Weights of a small GPT-style language model, trained from scratch on English Wikipedia: MLP 896 SwiGLU, 13935 steps.
MLP neurons of a small language model. Each row is named by its layer, matrix (gate and up: input weights) and neuron, and shows model dimensions 288-383. Each number is 128 + 24 x the weight over its row's rms, rounded and kept within 0 to 255. Numbers have three digits each. A neuron's up and down rows have the sign that makes its largest values positive.
Before each neuron's rows, "fires on" lists the tokens most often at its 100 highest values on Wikipedia text that the model never trained on.

fires on: "g", ".", ":", " ", "m", "ec"
L3.gate461:111151144142124124136123106129136113157110101134070124106127086115132133114142130114093107146132108129159100163151149152137087137137126130163113122126105148146104143120114123149166117137138113130160126137163134113118160163173151119107118144131087161083135154067111144142168121090155132114
L3.up461:100144128143098088138153116142101166150115162136165161135085096114150140128151116115111142093103139125156139159082152162115122145127120149092121099161125183126112165130127113141122127098102159082138115068159098102127141168102137116161102170140139143129152169129141140167150134127116178111

fires on: " ", " |", " of", " (", ";", "-"
L3.gate13:116103135127149120104163134145146138082113094092124098142128124135124103085126125130136126123136127144121132117103101179075104155122145108121122100104096144132109133137157104165137111154137115119155098135102065175142101147094068144113109172114136084127126126148120135141115150109115138128
L3.up13:113121151130123107118135144108141114113123093121121119115148146125097138099115111118113052089124143131124172121107145115087185181118127108162115141103107130170098139166139119117151081119105132150103108123107135142156160116136086106134123125138101100122140115125124122183116160077112120153

fires on: " by", " of", " ", " to", " his"
L3.gate28:128132107128137119118089108140140152132099099140127171117165148121130127147145103153120140121118153139082159150092108129082139145147109077081136091130133153105087098126110120130141150084141126135119125133127162098168096118130100116159171134097125120093141115113130147151152115117129118136
L3.up28:087143131117132101115107146120099095167135128124126133187116135126122080155149136144099142160148120129093116163127146125093165170120124177124095096091104155086139123139136146188164168134166092135121159108125095121158151144149125141145148075143160173122125172159107126075106115171104104120

fires on: " to", " by", " that", ",", " which", " when"
L3.gate606:120160103119148149104100134098151154124158118122115168135099156145108155124160135126119129146128115131111086137135163124106127110125138144158095101120101138102144127119069106116140121138152077120122140138145160078144136129121139126107136156086114151125110137103154151085160157143047117126
L3.up606:155112066112123125072126149133100131154118137091102127123133076114092105136115149135120116122132094148139110138131135148105129179141147112137112133100156148112131083151138104124130114143123125162178119133129137035106079122127129169084106143146135099153124167125126143162162179158103104145

fires on: "ot", " of", " on", "ay", " May", "om"
L3.gate277:120105110143139119140144160127092136108104138130114148163102095164143198125135108126109137130075159144050159146168099168084153147151103174086149125124162111134163154129127148122150111128111170174121092133104129145137149139133107077096140135105132088143076157146110136141136144133135124134
L3.up277:172104106114099090103108146138105124152152129155143159080103114143098135143104121088134129115137094151134125120127140083130116147085136163105162170117096135123084097117110134174124136113111145166107064101079135104133145141043070079161171128121139113137141097151151106140128145108073126106

fires on: " of", ":", " was", " were", " be", " to"
L3.gate632:113145114145104132137118120124129126172140130189128140123103129119123099090128147120161162143141150118100152123138148142093095119101124094091106134089118104112071163130103136120156112135145117155143152118137143102111166093113115137175153130097098120170157105148091133146105149143167165117
L3.up632:108154125152118138144113132094136137133103130129136125133105192081130125091112149132122142145144153116101119123112143137126135138144176146171129142091132108095115146150123150159151123120103144129132188086121125117150200105165121126124159161155114118166121134089144139091127144125117135150

fires on: " (", " |", "ew", " for", " by"
L3.gate144:171164139118133129158162101138140102136115145117142137111141118125132161160108113133179119130115127134147140148113124113095106135175158114165100115143124122103125073137134115118153096162117101073155125141142084093162126169103129150112149105078138103079128101085145138159123102143126114109
L3.up144:130109127168104181133174161123100130155121123149139151103106145118146123100058156104147152135128120144145135093156112143124133166120109124120123153118096129155127102116150146122124140145129154128139123188106163165178113133116103164117146101119164098180120109090106087138143138164128118119

fires on: " as", " for", " to", " of", "-"
L3.gate561:151155115097114109131122134124127113122127089086111083106150104105102107162140122102115140135119105144126121139131143120140111107163106112069119162115079137115134131133135137120130148098160120126100126151093151110135113104115138079123146148175141144166120153143110134113157134156120145078
L3.up561:120164130095095087127160139074119133117155138126128116148195112136141130136123126135140123120085109059134138156146087114129146117122125112112134131160120149125139142148141144118116146129114113107151129067096159166135181092128101102153140135143097116090121143086105112150099173122148122113

fires on: " is", "J", " left", " entered", ","
L3.gate423:136154144176104136171094153139110107148125103123141138132146153120133110125123157111130075140109110139145132134152101152111110092128144081146103063121134164111102122109162110162141127155109138097125103139138117148128101105099153139106135146172164113135134096105089141131109164136140081111
L3.up423:072124165182128120126087125104095124126171164096113155093112134142141121086163122146141128092146128127129106125148107117121145143114114169122119152150130135102119168103137114137174085115128143132078152151157194144111102120102117142117145132117177150103123148139147110119157140111134151124

fires on: "n", "f", "v", "p", "m", "b"
L3.gate186:138156115161149141129119057110142106152126129115136148179182107139127064112116149087121146095154160128101211121154139117159119118154153182133136121115146137143125123137109145143143120132130107137119124128139133128117152114153101077114082122112138131106117164105111106131116130104100143183
L3.up186:137169096105123103154104136157156103098084126119128100111141136181152112114108140065122114110089137099075136129160101124122109109131143122090139131123128130130067120129118141147121102126150145119155111114135148114128155151150160120132121077116145141125121125121106132084121167081139146162

fires on: " as", " to", " than", " later", " also", " then"
L3.gate96:163097110164116119099111130161147084112160128159114112116108122110137114154147131159109078086147159133119095154123129093116136112146130066124145108106132138126108138116134125161134122154077104133058131135140135135135133137125098116087092112156141171097111134123135126153145162118146146133
L3.up96:170088131130109156119131118113116127160140129143098132117097101117139112164175091098124145115127183120145120119152185076115164144140099104100094127122128139101145156108137120127137109119161128147146153122109161132127124147193164124115074124117106122111165123116111123091114088111138110171

fires on: "d", "s", "p", "ch", "t", " too"
L3.gate569:135142122177163129108110075119152084133128111109141121098118087150182157139151128116139131114113152087099147172125110190107077122158167164155135104103169118152098106107102137156159102140128119105105127075123130109141166161113127103097155131125151111117141110118101098105142166076147143108
L3.up569:126122100154140124125090115116177131127132156129137151138138120143149119105131133099099155115156114119141160104174179124095098067127130145118130136131166132149149146142128146077117118112108133120118140125146116163161135137138118109105139127107093130138139147099126099146119158144178104147

fires on: ".", ":", "e", " after", " also"
L3.gate861:113119100132088130074135138138140098096095156116101117132122090094136150168088157129105139110136107086141110147103135143133114173123113139118106111156151100118116129090128176113114128134116149144143132139115127085104166167148141119104122120128151155108144153119124148154135123140124134129
L3.up861:115146111085126098153109128121119079110055167161155146133140099125107143101114131154137065117116122110155139149135142106139117145109114128099130140142140130135118153110093164139110197122131143176097151114112144128114183124158120164103134134101112144091154126139146149148119128119158136152

fires on: " for", " as", ",", " in", " |"
L3.gate722:150130104149118133149105146156098145163140139115170139154088102123081142133116119140131127120100154118149136187154160140117101178143142150087103108130087126120103131093171176130141113147122114120139148141123104115180093117145119126094102111126130094124169116079118145140103102108132135118
L3.up722:142159130101119185099109081124160148157167160102125119110157089156128114116134138109084121128142164124147100118144108091148138110141163140122131110117128109131130112130169139100129089140128177128142149098104078100168129098146128127155098148147092126086104114098116136105152085126152145132

fires on: " by", " began", " of", " from", " continued"
L3.gate753:071141160126148172140126097153140152175113137118143177097115134115123147145166120134138094153125144144066153152078100091113145121124157127143090148109132089140115130110144097119154175103125133165132134155148088106137141123096126126126152140161167145134140135161150106107123103132116133136
L3.up753:126155138092095088123157135122122164158110112140129147083140109114145112116126103097136110157098112068103129153108080148175099112154122138118147167154102091154145078079139150094132146122144129116087153124163116137143164103147091114156157139153145125152170121146149117145163150105153117130

fires on: " in", " of", " received", " as", " won", "."
L3.gate652:152157105112139136133099161180108096128089113141097151143150109148116142095134119111108105139086068144134114100081096185128105099156112119114132139116136134116138093151145126094118150125115123152081130159157165110157112140100123142089124133112110145107105140132087120102122126140115151133
L3.up652:115085174147121090145111131141122117132145127118144117110115115095124107117119130111095128152144096156162129122124078152164078143136131107097115159110105158137123146169150154168110136152118125117143134089122123142121130158127144132163141128157105137119122145129100128132152122145143105172

fires on: " ", "-", " in"
L3.gate14:093140118089127111086122101104151166113152093127075142083137124134112103109134116124147093113132098126110149116107181130152185136113157122127148099087147182096136111131099141178101136139088138157119176118135110134144174133159104141108136166141093130116159074145103138114156151121134151093
L3.up14:086102172093116095104173126150068107154123166120098115103123179125083129117142116136106112112162141137122115128108114128155121154109140106145138126160107111109130109098147075142124089120127106105150157121093142155136133124102116067150122160161119150125130148207077120154119140135138132141

fires on: ",", " ", " in"
L3.gate540:117158136119111152117144159103123139139170072109144148155127084153143157131150171161148094082110088140107111154099130151131117118122114131138167112133154153146099097087120147131153075111131115150145104106100127134122148137118128099144111118129110144100124133156165182108135136079096094130
L3.up540:112140100073080159127101141125139122132125140137109142124155144171142146172125097136100122086147128118121119143114138140135098107108151136153176143106112104110084144116175151125167118154121101118139152090123152121141118143129117123117103126122137154092119149100155146120124136142108143157

fires on: " for", " to", "\\"
L3.gate466:130148107102179104115170114137111115129107141109094138112133084143160117101123110146150103099168152128151137135169151161119120100146124118090126153152148132113163085162117103106098084099094126112126104105111120138117139182101190119114133147088140151092103130151172135101107117137125131078
L3.up466:185152111120143126110137166108142127137124069127166127107135105148130099126088114116148119157110127124113113144152122147140087113176125157163093130107087170127117091151186131130121110100145108132134104176144159139104145154132120128126146111141161097105124094124149112074127111157140149119

fires on: " and"
L3.gate338:116105143138151180153124145103113124159096140137142139127111073157162157115102124137141091113126163143096083114126099116112178145141149114075131147137132089096150108149147149114144127123189108063153086096060111125142145141140138135132112114123175142112128124103129119151131122095126131149
L3.up338:097112129153082176151142136111116130156136153133104097117168147134127144140151124119153083123157161082147113119141114137125165142120165125126109116164098105120126133080135091095163100160160164066136139126104112115143137152131165188100150109145133080063132154138139158112134108115158135168

fires on: " with", " of", " from", "'", " result"
L3.gate367:131094083123103152129156109152113089109109131097147165126103132122105099135141126143184133102133138167139072118156100087149174154128163127095102154171150127156168156122161136175139143114137149146092101166127126111135117138135133143098132199155141114124161118118079078154130144117178081121
L3.up367:099102145165129110174141115171110121132174132098108129138087166085122139116094103148126138082080146126136099138126120144118119154103139156110069124148106138146140137122144126141136092138130114121110051131125112059121127152118071127093156174144145111088124143121097094156159132114131103114

fires on: ":", " |", "-"
L3.gate48:088131134121136117128092114172146131111142165142081131130163110090132146142114154108141142142137119148132098123151129109144169144110159146138134147133207147161163122140145099164149154092159163135139137094094093122127158118119119136120143192124110163149094116112116134142144152129130176146
L3.up48:164129131137163117138128126124151127197153122143121167111116147095116140145153132092111150153109106132103138156149112100144136143170118067136155146124131136131111186122139160093124184105140137136125131108121144151158109134127138137099144164104118093118114099095160170117079104121112165118

fires on: " and", ",", " or", " of", " |"
L3.gate626:143133147100176097072082129132092094153116129131111112138135107119138122140167129137112116095135112102127088104154159099109123119142123085117119130157147044126142092109157113171122113152144133123136156137118138123115138132139101103106147124081110113125156113135111155093110107161158122114
L3.up626:140138115087099098107111097125148126131145171142120086098097132106137125137122118152097136157142109117164103096185121122099132105087136145115111127140147143134164136105131157104126090143086106147124127106107105139105103129115106129135097148136182145154161147167076175165087142153176146156

fires on: " and", "-", ",", " or", " University"
L3.gate464:119132150182127094113119173126140159124122128115145136106112129094155178139111076196078161121065115139122106114122080157150152081154092115100136102150125107132108102092128166127153143139110139120085095139131140125145129140124124123124090114105150097132096136136175136120131122156144097126
L3.up464:155117121105124126122107080158142141172150117098142124134125149125143112119156157110116105189109158139133101134124110154158119141146135147133149096096155123142138134112118176123109103153119140129117149115136130121133125106151133090159125101089127116123095121096131146134106098116120105130

fires on: " of", " in", " from", "'"
L3.gate285:130116092112091156115098136112131153112156117087156150114133089149112161188123133097183118119122148131166110113147158110146104118097114154151131134116102148165104130089131100148130133142119149112134116125120125099168137119108112093084167160147148097113123108097108115171093127134160120123
L3.up285:128138105084165137122174167152114129084141100129106123098098071157119142112150095138161127139137089079085131098133166116140108116129132119143144149134160145132160157121115103138168165151086128157107151144127150136116110139113128093124147131134147101145125101147070112149086117150129152086

fires on: " and", "6", "8", " |", "7", "13"
L3.gate318:112113135082147087130130132137110146084102107129112133142099118167143149152143068162153119121144113110163107152137162090095181118146134097130119138115115126134116149133188103126155121097173094125102136124115151081110164125136156149118149114128106156117113120116153127105099127128100089122
L3.up318:136116152119102095091129171151164132138130114104123142119133151124110128142129102137111165112121163126136133124140167136124139121110109121160139142151104116156103152115169128125135114154110120167140116108111128111156143104087109139092181112115156124112124106149086145079129161099105164086

fires on: "-", " of", " two", "2", " some"
L3.gate834:080131137154124104129120134168148140125159111167127105157086139096157116142101134106111126121144095148135138179112111175196154161151119133101135144106074082116113124126141132144114142094131087129114117079117154100118167118101118147158114156083132143130109114115089178126152188109167114139
L3.up834:104158125133112116119116110114165108125127138140146129122139109127139121124083108163186106127112137086145146115127116163185194132138153120158162118137152125129121177143160164116125116079112144137116123126114116122171175102127152150141147116133127118133120096148173146098133178141122105102

fires on: " —", ",", " \"", " released", " married"
L3.gate426:130126106076133113153127097115167167154181140124132139137113097132143103130129118073184135080129130159111112121135143159160100123079124105089130096116107154099143126141096134148126143162081079107145128134095130120117147115161147095113119125109139147131133145138141145087138127168096117172
L3.up426:086087143139111119140125139141169176125114111125137122091166162126124122159126162142132151113144107164113146143154112110101123122139123116100168101128123096124123162153155120124133123121122082098134116099092142149151132136132123114115133174115153164090110145177106148125145128127118130114

fires on: " in", " (", " of"
L3.gate95:120127106126102151147124156100137131113176138109151164118121082086128131124101084145139122142092148116113131128124160151130162173085120132150150120109150157130134120115154126129118124096128119101134107134087106116136151135141162087130108127100137092143099145146105139126138087108133118108
L3.up95:177165110126136160109116101132149122103103104124137125142135141090182147132169141161128138162149139137095130116162150123124110175102159115114111096168124104099141150157133127136125079145085145112177084114123092151099115174120139112131122109109125107131143110100086139105131132097167100081

fires on: ",", "s", " in", " a", "or", " "
L3.gate68:118112165111141126110100124115093173121160061162141111106124127155144112102157128132124113126134121131186167126158122146089112081136132150154137153147142139165111156110109127156126108084117126130080142145159193179128121103130101113143096122097112106124121188147134162151160125134117125115
L3.up68:127073113131130115117093157117170153152175115164151099110153168113143139124147147111141119120140139142136135119114142123123133090164151159121137113139116160122160101158143136158153113109146133098124141036115129151158150097133130124118109077116103175119112141111146150132127159151144131177

fires on: " to", " not", " be", "on", "ons"
L3.gate85:169132074156114145124136126131147142114147128134137150165129123109125179167133152132120105098126147093131155144144143138147123122120141155145124148122145167095106129132140175134115125131123108151124146113131107099096147170147138116107105156164090166151083184111138093090133172136151146115
L3.up85:105085085172134146104084128175101164173134122139106138116098119160107154153143129150170112114147134107132123116131099157113154097121133115134107136194152137131156148079148136105112122111146122142138102150144134158106137132104127095128100151152105119122104133109181126129145131135155157116

fires on: "c", "f", "o", "s", "a", "p"
L3.gate643:129190073157105127112127171152158129136170097156102166157124153134100124112155110104094116139187159138131138104111093145114162136153166175152104143134150142115104176106118141159148126126121140134109139094141130163096128113138159160162147153131180177108144117115130148079159141143081183112
L3.up643:134153099106110108103132099117170139133130125155108133140110148171119127106150129122145112100128098152130117113133148114126161176128112121152115091124137105126136101111155147144109105153114108097150114047085088125119158114148130131134125119150154136197123141092098130056134163106109115097

fires on: " that", " where", ",", " case", "ly"
L3.gate645:114120149148136133133124120112124097110118118140144104097116114097168141173106120125098126085137105127156113161098125143119150151128143125158135153116161140103149152182136135112170121136141099177102110131107090182101173090131147117121131147115158150136101106091153105142117108145129132163
L3.up645:108133157161139089107114105129089123123129119106125125150151107138125146140056140131134111122143117134171176103109141089110111155175117127110140124105118127122132114112147139157140133132104121160151114123194081165123118113142123167129122095144129141129129091141154107104155134116135164107

fires on: " as", " than", "as"
L3.gate268:134106150146133173159144104119128146176076111177138148108109106122125144124134101132138138143122123137139157177094112106080140141133147090102143132145123121098131161080162148113149128165096084142144137152151136127140152138111125086068139111112112105132151110114128145097132115124157133161
L3.up268:137125131129139199122140109098134107134066142144111119133100090125135108135113121162098130129130153125141127135174105145143124169135141133120123167121092126134125146163133155125125124126146132136135142104125151130100120122145120152124071086168157104133148130100076147091136089124122138151

fires on: "–", "as", "ver", "er", "ir"
L3.gate135:103166141145149104098145104129130120140121124162120128154117128154168114126138169093108160121145157125148184128101101140127149133156168129165108131144136133137108134131156066158150094121153119110150082133087090161154116141115098142104160133111133111133079084148132128116155154122144132107
L3.up135:122131141120118140071138091089143120125113085081103143143135128126154097127113150128153120165143163120131148098168110124187089100127125117171140113122094110115159110139145130123140124134126116136138089143128111139088130096146103140088148146094092118160107109146136073144160106143117160164

fires on: " |", "v", "ch", "c"
L3.gate75:120117120100131142090120129079164102140112072102119109131116124129144148138113140148120132110113136090139123130100119142132137101147129092069088127104144169138120112152130107149146103158154159138121107105150115139093152124139156149144115100148144093121123181145114134129167147106100133140
L3.up75:096101155133134123125070147093108098116132129132115139129120100155119128137123105095136140152143117134131066134162103100148118131138108090147128149124105095100083117119140130121103091140135139122153111123149138106113131149139123166145149131146167113170135157150137117150100091156124114092

fires on: " of", "\n", ".\n", " on", " under", " in"
L3.gate120:167096123107139111162106126132104155118121153148087157108148100128092153161080156116066087080137114134130152157181120146077101158163130126083131129121077104139101133138139128151119124116099131160095115125133136110107134138139135160161116150156112103137122158102137131112146131130139142143
L3.up120:163133136150123112152119131109111127156157134145076155106052116109129142117133108146119106097155153111127147130213130151128123176114140111120149165114141120148103143071112111118130119082137141141130101127125101171118100132167128104118141125151137092128136141125107117131114159155123145130

fires on: " that", "em", "ep"
L3.gate846:147131166144142158161108086112136134092112112119117102150112153137109146129173093143095054124122119125139164108102116145186101142111110119156152118086127130088136109116137139127105092083160067123112148091114119137149110115140122133149142173151145154164111127111151114141149076106097091124
L3.up846:139148109166120075058106158122113110106131129095135096128128129153101109147136165082170081134166122156129137115112165177094120125077124122113152111111115119152141125124096143178135103148138093141180072151121114141137156142106086130154112137121090146165092159163130107123136118170147142144

fires on: " by", " from", ".", " his"
L3.gate525:115132136156123106136095146184119119137094092114095125103112133123118132120148111125153134143153137111130136119099072114055103112151137139118132121163144114125152127143208132111162173121130114166118147131163140118098104129155155122160126142118142133130162094163111142124128137136114135099
L3.up525:119097127107076140132152107137127135171171120119132132112096127175120122130106089114111111092112151123100155162134105144092156110147128109114131120151097107185153138148126172119097122105102084114139115176182171147136165182163148123127078136159129115113142137137104136142116127124109097135

fires on: " of", " in", ":", " family", " married", " capital"
L3.gate500:118153137110112116130168085077113124121066121115138179132129135106104124107113116145131132102118102138115101128158110186132134135089139131126106122136132103113125153122157116122113083102130130120103072184156107144107065146109128092124133165195110096110127119096096118099101107129131140104
L3.up500:113124151069111074072112106165155141131098122098165139082096116095146167090127129128119116133131100152095121132116138129130083136119098143104126106103145142130153198140154123144116131133136120126125116133152119161110111139137184151121124138145139096122107148148146158147145086128135129150

fires on: " |", " to", "ou", " name"
L3.gate591:128127121150194136138111105144132187153093161088106137142137106120113142146077118123137154088129150121130153163150152116145137107152141114156165164129145131123118134098120124136135100110114111100096098142106143149091126137110120080083117159163140125127107125139167107144127129168137134138
L3.up591:126132097099159116121121108122116092167118145126103123103132136169126134133109109107183132142107140088099124136107108089094086110123133141134118089106153137090116117145128129136157097100124156101131109103151132123142113105135118166104158180135134111089096147109121097155133112151143098095

fires on: " its", " a", "'s", " their", "'", " several"
L3.gate656:166124147127140107123127110179133147165179101138111142108135141138141153115119134148103132128166131133147117137102100156142145094097101103136153121101158089095101154118074128147147130148139118096086105105075095127123132114152108152098126142113107136181119097101099136144141139122126108164
L3.up656:170136106135146071139140106171093119144122143097101122116120107078133144119114149128082123130112140093117105128096112123120151104151104154174146156140147156140122142117102097144130082097140148065096113104108123117135089103133136138106106109112147143160127131151077117162150129164138121168

fires on: " first", " First", " never", " to", " top"
L3.gate842:138117148108119120153144139148160107188102140162092106134169113103133092168109114156054138122085111148108127097111122138147160113158102117160095111131124144131154126120168083151111140156145098151127167117127098148150133092146134136101167130104129124158195171140132092117098174175123129132
L3.up842:118112123151132105112162099125125177190150120172110146150141145083142103150149127154092096136104095111070139113169145151104134140158091142108077151094094135159133139149136138126141117147140092108125121131140126160129156115120098144090105110132113135155127149095110108113082147126135141093

fires on: " made", ";", " his", " a", " |", " their"
L3.gate628:134121138133154117103156117152100124112181111150079111107174107132179135122184145120105132118116114160109173145130083170135131110136119133135129157147106094141115106138090100153120124111109122099096179147171110122094100109152116107110119137072137122162142091187068099131115142145139129158
L3.up628:143086155108119081123132102147083130129149160111129113116134130114110112092146160097093130147094126144123091166121126124081133131123115109131124154093130118137091091133120122112127142153187086118136185135074119184131093121127181124116132117131149135150121120154140155132150159150129143092

fires on: " /", "ov", " on", " across", " down", " round"
L3.gate40:145096134114106135178130180212176118098075116136155129157103063119136122136135100118137133142139100164100165122115111127121128134156123151123186128141145086135155128122128134111146149104105127122110132137110138152127107143135102146115123155121121129112116128104125090088123168114131089116
L3.up40:157126125079132132133124095099158122159106127091111146152107084132107150121179127118119144174093136144146125100107147094141111162153146136105125111118103101155145142090115112108101133099108104139172156138158125190149139149107101089130128145142117152144111146115130134105098098122112183100

fires on: "|", " |", "c", " what", ".", "end"
L3.gate836:144119134126127120120136171083150073141114118119141092133118154170139136107110141138127103146151085093165103114125132101137134116064138109119115153114099117141105152126169138131124109163110150129118106092116127121137152129140147087143138113173134151133136119152105144116134096195131088140
L3.up836:162107104125111154122134125125114111124094099144110130140099109140100134124084102145146142171137130102113116139168170102080106116125134134127050122139124147148094066154099101154162120116115123139121103131094115126117151123133116108105102144157117138148119113172139111146104099137151116130

fires on: "n", "s", "d", "pe", "ns", "en"
L3.gate205:155109138115108143148180180116076125136177058118135145141136114132162131128134118115119072123121165098136151167129113146170179121123119158132122108109125160110145119123129139158107107104117098103141140150116110153106116158183120117113150086137132120120141137089111113113086149095092142155
L3.up205:160141113168090098147094133102151103088146133093194150126140126134127120150142113117119142105139136100081115106139085143135101118132187145125131094119136142151125132151126125113096116095112136133142124161125144107128138165121106073161087076099153133122151160092121090110116144129168125100

fires on: " were", " not", " also", " to", " only", " never"
L3.gate72:122122190115123127111168162076155136123123159136111133106101126163087105105102118131116143134094113095136092123104144142134121086121136127104130092081114078115173131137131135106115123143118113134088125139094109136175127106120110162141165108123135106099153164122117094113063123178148086103
L3.up72:098137153140129158115136164141150163145092149157099131168127118100129150082114091110122135101158130093119123112128122179136110142101139140156090152078114093103154137086089133117114131108118138139152154140118118128110139161106115120090146140112131119156140099091079119134097138132157134122

fires on: ",", " and", " However", " however"
L3.gate679:113147161108096092116143116132130119146112142120149155188156127157119136135138132136118130137098143194110139143157076139148087147148149138088084137116104107113113118100116081092142096130153159104069102107115115130190172136142124126099147065132110108151115142114137140115085142118104085140
L3.up679:117149098140164120153141089128150173134079099114143177160132157113146116157133144154180133125102134128146122142132139152131126129128116109103103119152119167121116142120091109148124140152128127125159146149122148113141108119099149095116118137098118122151086112154111133113104108147156174148

fires on: " to", "al"
L3.gate849:109135087157116128110125136141118149080156153127129132194168146117132148121150118125127142101133112104103116150138107132131154156084134136133104109165144143133144147162129099106093105134120132123108153103107118123143125150137134131147140166133118148123136097120153064142119156114111129103
L3.up849:119103090165164075158091147168093127179119103108133153098108107143155118153162120136102130118161116093098151112086123129123129152106139130088089152092120109120109145149139111117119125088154110121140130137144140082129130147122093129135147118102160127108136144146180142115113117120151116149

fires on: ",", ":", "—", ".", "-"
L3.gate1:149184115109117087150146119076105095158095162156118101142096138130130125123124148125102145142140158081098146159143126191092107117133102129141081118124117077124097101104124112108150056138196129118123118190100125089090105144134145134142115100087143146140159146117113126110103116161123151133
L3.up1:115150132100132095130127127109129110141141154144167127122122115160126138107154111150132108092099166091157129113095134104142163169120113136110095149107098127154083109122173101128144121104178156089183106147141104144161142156155130145163159140114124163164122123106150110131151147129119154179

fires on: "h", "m", "nd", "end", " Ah", "n"
L3.gate282:100120140115102115133146135079104150120162100147166151109148121128139073128143148104140147134166127099121167146125098127152145132113085140116155090100125136055099122164141134112125098115120108166129066097148142109122117102145108134107113096116142108112159126166101103102144140130128147114
L3.up282:117137097149147139110146140128129128156122175162146087132111101105182118123152146149114114136119169156110140151159105167129138099138101134138122081126136104150105108088106106105141114125132161144145102136118151166112103113155157087140151118122107099080141152118144095113135128106154133114

fires on: " ", " |", " a", " of"
L3.gate334:122136122150154167130158122119120142151116139118076139139146121086139121178067145175144143140118124175111142169119134148154163166136159165104147160151125132134155123149149078106129132139192109136106121206132116117164138138112161148128113102088171119145155127117148111166096110152143091157
L3.up334:171125115102139118134178101115138099136120090132098119082132112152123096181169099102127121127125171168183149162135124167101147134114156129124134137091142177114166126186105145111095162110142126161124111128128154139164123139136164146133140167094128086081096134167117138144122135088110135114

fires on: " to", " of", "|", " and", "he", " X"
L3.gate453:126152118156141117136123120117121148148145171140145160149169161099119105156134127169140119096149126118108169137124077057127131128145109094121102144079126118161139115141109133130145133128144115136116124100099102096089164153080111155115161153122140125163123111134146132137099096121125146123
L3.up453:129099128160128142155089126122095155101138147154152124152112139141183102124159086142110153146126101110123132139099093107137152177113118125125091133119132124132133116142103118151148121098144115140144132144151126111114174192101132116153133125179122066166141123111091161137118130106113139156

fires on: ":", " on", " a", " of"
L3.gate79:122138155141142147144158144138147129100142111139115141158142099151132116154156097132118171095172162155106193117095108116131120133122143149145121151153097139126116130141132118137160127127141163124119127148103152141138106147094136150120142112126141168139115108116159154140125108144103156110
L3.up79:184068123155164163165175135164105113135132127183070108106115119109112132135137100113149124105163147167154127109091122113138126115115097132118158122115137176153121125169115113152123099121144147109143131124108133093149118127104120109149155119096123139079120142120047129156110174141113133108

fires on: "ic", "s", " of", "c", "z", "el"
L3.gate395:126141107119107151155087127094163169102154112099121131147146148166188147144124109131108071146123136140109165110078149103127103147080146146137117119146113144122119138128164178140106108125158101130110142130135113132105122136105125114175165120161154107106156152095140152124145126141134112085
L3.up395:150136137156117077144135134067125140127129110111101165121144149162150129116119137079142115145157112120055157105167109133164106079108155164116089113098113130160126098125129142133167100106114134122120126129073114128142143110144145146173148117137131122132111114130129156086105103085121105117

fires on: ",", " for", "ies", "s", "as", " a"
L3.gate420:153119132174127123110145161125109090135109123087149125118112117154146113141150066151125097127124112127193109099137151138110138099128135136124124135138133135136156076149124146162132083126142106129166126114138117138092133163117124143101120126098152138144127147142138159144178128147123109144
L3.up420:151150101144126119117137192123123114102117107150129162146114113112116148168137174116119082120123081137142133169133118084133126139111136139144147106167109149144144124168131108142165125101165125130115149168136144125161109084093140113133162138118168135104144147167093112165118146121121130128